{
  "hidden_size": 512,
  "norm_place": "pre",
  "positions": "learned",
  "attn_scale": 0.125,
  "tie_word_embeddings": true,
  "init_std_up": 0.0163,
  "init_std_down": 0.00182,
  "optimizer": "muon_variant",
  "lr_head": 0.0083,
  "decay_shape": "sqrt",
  "doc_mask": true
}
MLP neurons of a small language model. Each row is named by its layer, matrix (up: input weights) and neuron, and shows model dimensions 170-297. Each number is 500 + 50 x the weight over its row's rms, rounded and kept within 0 to 999. Numbers have three digits each.
A block is one neuron, or neurons of one layer that tend to fire together. After each block is what it responds to, as a language model described it from the Wikipedia text at the highest values.

L7.up103:476505480490469448483497542610436469561428509483458535491419519560498480486493499439433588464580491545531542460469482454511483417539541466512512505596499537536535467453425470528412507512460511473476489500417483445498461501537454537454559497496551529507492554461506482476438513476525539575553392454492522468422464441519440540495489524502448449450466484462530436481541544435536412542523
L7.up169:402530572579595497478465473451459558516538532454464535365450479582523483477467420391557440510455580469456500434498571529540485562488450491608494468485512431526445425434496423522521481481538529568476517522461481580515482469502367443464500451476541544402518521557579595541418485381392558556530389505530452492488558544527521521524497488559511435542469505561461538562450468472589502544518
L7.up231:501370492449482514422548472540432524469501471539533469526606515634571551544452396415469510542452614434470425545519409585447510393426498564462427502471413503474541512453527533579516491476500532508508645602445481476596502515493465625494497509418524516519473532440559469497511499496476536462498550559588454477527546461558446517512511350516352498474557539462423420429455513456527576466412
L7.up648:484541486512500500382529440512587481496538519512506406424493440459531497439538518526502531425541566471585630446504584513468365510468442512552540451542478526525414450547568493532585492496424491525512555532549488428454484522508471524406515451553513488466484554444482533516521607460461506520505589463573470475496416589459560400492465479479477465419466475506471438574538555390426532516591
L7.up856:512460523397442485460534457450457500459531502548491505547485527568511523554473487327507487439518518428488610466467601474396458462428514492513531451474558465507439516502565615496463499459497538399403521490453433508446469546454456539473404530448518533494431564475538503511565499557497533521488529479514418482551541562493481540423405453485541451534423493543484422596537561472519540543597
L7.up963:547512533442571537515507459563448500469586419516444374476516529479529502455537476486434490571485571517530447563537493543526428436541487588472505460407552485550407524468449510558524506484427524573518412490447410511406461606517522480444429547473600568494558573517501525532539579462464472628536606537512400584494479510424482472537540537524498517562459383561437431507471573447423606569472
L7.up1056:552423555493434448507475408474493520514456534511539501486468501504557527476558448444410509572454555472542459547494509495555484455471434515471353513493449527533467450430561595456543488545476437501520479560513546596499560502497531522478496432548460478453481514497523540527438522506432537480495446557535612501526531490443553487478557467531545424480457441408448586502486512465500493617487
L7.up1578:537501446556551540506422422591511501438494488517498521456528511493475412472638459525433518508468556567553551549496555446489481474553508588580501565512476438568554487496492559508525414535489411511510430524452473520487509530452516500430531450471553477457540420447497439601497478607488447487514564468464441524505509533550581530422445396485492516587517507480581414455481525432428506529477
Description: Clause-opening conjunctions

L4.up983:515518564397569417364566504494560446544417478430501596549479539669440496507519429428525597550514504529490567506490399540535420489533582484581520527556465527519498503559496553463458489625579463630464445541545512508582491562453476466522442508431455505481507517414517628458517508521577579504447486462457477381509486551613540530328525483571494471391444458520512569491502524499474469428486
Description: Clause-opening "as"

L6.up261:495437415498384552474500458418469457503514556479455477513553456483523552506602554519388478467514487610576433441501526478535474459480484516385512514554554510457495460474438481432477528445471505537420499462468566486449483482470483592414399429533573457516535479393516462485570450470461538530475498422471553494464414499572529534461551534507493546503447392612593507395527523466530486486494
L6.up775:487460520540491511491453475550462515490510496478411412557511437627342634476457470533462476477539490397487477383578471478502484533518506525433472494522462434575490485489542519484553436564525514558473428404582621517519344590504511593510570551608546523542483521493540501449493484479517417503561463514510579418586527449527541506544422457537452493433520507460521538567553511511432556570540
L6.up1239:470599458588489599512566551529613502509474537450475458513385495589533544528394543547470510549442497535630451415565561535510499468502503517555502506452475478492528453374532471514517574483515517580542500372462466492399521471481495576460457527611475557576488497499472469538519433480589514498528554507538550521531521478393532516513430526498431510398446503485485521471523498490482521521475
L6.up1493:425498449490570617546518525494485591482495600549480475515517563483470548456546499423490449451414443557489524492610627538464369587577507515515447469499438474541451484485446496426563476464543457492488396406495469564477536468581465399557468486424437437424518527439520514572530514515494441409528401394545546554531472410479481536438527492374624477483545484470508421490563469559447578549495
L6.up1507:403418482603517481483548561484433424473496532439501399499478524558467521577519536501455430487435546604446529426528550579515433559419534541540462488502464490456458500452434558427552550490517484550516475538502385500484476561512460519495604491511599505480416494480417514466565525518482484542540497457489495500451538496485522478498511484571424500493492469501542484591486502606488456556512
L6.up1629:566540550504445474595572488468471505426425570560505518460380387504433578401461512501508451518505423493463471438442519551493441566484535518495477471555464492484601482520456507521618602485518503488531585529466498550565516496450452496531460474399453470490452489545498536528567513540549526480466524494435480511424531435564435478500525574538542492545481584520472545523556454533473476537503
L6.up1696:457475419544550508467454510535511429469485613514547465566498512525511556518552594657560507469530450502464453502469467527505551514499436540530471500494518428428584492521470598495496524461560378550513492539520481527471457440513411509452526468459520468488466470514451575544568453585466459444593449480520560490547516508600495560476568544542475494576566470525444469519425400458455508499538
L6.up1941:576497497475461570493462536507476506415546469484417453429542446488485458434637419486494467508486476551493489425568461596543559416490510476499452500400504481414419401442542580428509522525544475493514490374501498493442495518468552575495534521489443492564535541467497537443535521535507468407571490483515427520511501445532453577525445555613533589508511533400486457656519504475459628456456
Description: Digits inside numbers

L7.up184:485541485530546476487530524411451444452426678421472421491505437571490451459495507490564541407624502578509542620560491518473479550511504530542483532570469526514575500529638506473586532510514485507503443524500516573436538551525444484475535459536495502458571561469572511495513566550416398509465541505556496479477448572556462502453420435484581552561468507444533448506574453522517527478538
L7.up238:468420464481528464458475544504494493501481519517455513666439424462472570496567542486392514570464460607493388484552485543445555506407530622573514470513445484505514488551497523489585508465598442539447508492536506461558445538418535468497579505494478492479520487519523469498549540512551504485564508452561477569491505509495526511480520464468442530447484407422549519456567493446543623447425
L7.up652:496451519460568459503476626445532474534454463517499476489390447496549505488395592515432495493444450496458406402492613495570422532524450588504488569471494433500531510577472611466503583462505499526501455579543506445515575454536364497505477423451487562480545545421439480516511457521484502533488464403549500588547423475565475514472566425515521449549508455462504536477459532468478503503578
L7.up1109:516496427514464537412501598473477422442456518473453535521455402482477514491562555461510537503399556461557510484510489477528451475544508569605530484455587435376516491509537582460562426492564418500546462493530450500467553534520550480553567455516547497553504535495478576477528495515571471559403479402440474578421440473488456470438521493553500433468505478581531498518418563461604495575480
L7.up1201:482473476518530403442502589467547551461499538459451562473464492471506520513542478533494506506458531495507447539467512520487486564484489505520530525556482481443585532504566510539480584483478528467478516502555416434554520473514498482475472491484525551531534453547507442552532515495423553605488554452528500536385466428449508451536504500536547494471492518496505500373525488422516467582456
L7.up1300:418465457463590477494543454388498488526466411531491620534419547479485530551563539466470398507465442518522567402571521490532496525539467648464546502488494463472472517501564607566454553524628430559450557468519461541568491487530552520557493507501492584471511508494532488530515534461451523540581525421480446513542481479473512555437447394555484516459549447522555525414489514377452562508486
L7.up1815:504476505430490491518568524497468454526519535564477455453420572450555457476552449514508533588502483509445537480371463489529537578507479547505476450526543471470408475589451488429632576470501550547475455528461470506504496483445491529453561487484427429544417515514497550521532517517520517518451531438504529481459557460523325495516456384573593445479520533545494509564573481509439538392550
L7.up1869:478534474533489446520527518555502495508467493542498467537490414439531475518493505453478459534527507486495460561515483523590467498445490477420458484472470514453554513534507503453492549600562500509521498521593483485518481534447507397470424568477412529515434479597415492432569553491447433520573410497586577519452587410499409554448556430475628408472548602526472465431536509524532534550597
Description: Leading digits and G-initials

L4.up957:536473492436507468443591639492438474472433531456471486521415518452446472534465496429513522587542459503551524485501493470504454576473549463602596465473539458444495430605486509312569429511548500501442474473506434422563470532487556557486532480454408473494465526512499440539524545480480492536555519458488556570531521528439426575422493433520500500481485462488573549580473477550492491519513
Description: Quantity words and numerals

L6.up148:514444444539425478437485417422478575589467532513524526439599479559478499408422525571529528512480522569570483459455445432467441480589495433505515469509468355509496479499467515498564508480414440556469532564571512452526499517495489565480499461618463522482378477478534468576518542448534475489545489570544485542538511539552457534411476418581551522486511561426447546482492472498483477417481
L6.up499:509440574584471523494399419469478478527527477450430599493488487563616563557486514376536446419452530510452518531472585521473483478516500479516470472533572515515512511444505604527590497444491555465474565513528426506520586508503568515429551497519510470547465559551486614358536517589451549508585506546454442522432511458490528518396553497538551479448499575511484485554428519412368522455425
L6.up803:556517517606479420477494501530511446587458446403411588524547478492494512409529503477479535443503457465539423494448557549490504416499471566511511453474475459550494524539471625555452511468487525523554460525512504482497502568508523509466517427514531583443489465512526570525539502485595513539581449544558435464424526519550529556506428475559529463575472465459451498484501473482481524539528
L6.up1017:499469405554499544555467563534414503482431570479476503524488502483549375490448545512533452434472538460511447454501483454469506535526531460572569394557603484510524558535406513546523457606524348602503511549639538501574438433430468557558462498546481455539429472489465563564470541476495545506573567543535420458457551497484557498416506519465371445468508529536455515453525432559487465515523
L6.up1112:528494519471405444598524461535468568500507506617492486533446599465518479456548508503540555560505505416421445482470506457458569633530515544532578475434463471548390510480477493559458484503503464461456529514561495476511559526511449500527437424459474525498580559356442467513564504563546520492531521499452493415498521488487540406473486451575504503531384514570336495495413471472502505512482
L6.up1205:526447523420590540511474487421413392484450481565402410511502463469575458413492502513589481537556459546461548446459581448572487455503527501510564464465595422492489531554519499582573503565476421524421493515573495499547417541518505503457523517606456544490506492630484453488607527587559508521466498553584518446523445560538524549446566533520483415597460534476554394461532459476495614483552
L6.up1566:569430487461375475529409589539469571547404532488550415468538492501466395503452425479548530487489521510497489423428463508508471490428432400484458476519441457536439525459495458499545520559552463458505537444485445486469482475508518505540451544466478577547576532553476414562535391557493507521532528485442574504487516530438429520587479544525563429391430458447534540454500462468512467499438
L6.up1986:474531563514549544546421358481503569500470524593378464474458467479586602536509480450548564552454517463450571449573466579521507449570592490526448416491447399485432478515514495513502538512468498425422423445466495484512514567556449573469549575554496482479598402563462528473542528471474516485521547419474516476477525512573452526474487508570492485497467522460536490529518530463449422568499
Description: Word "as" as connective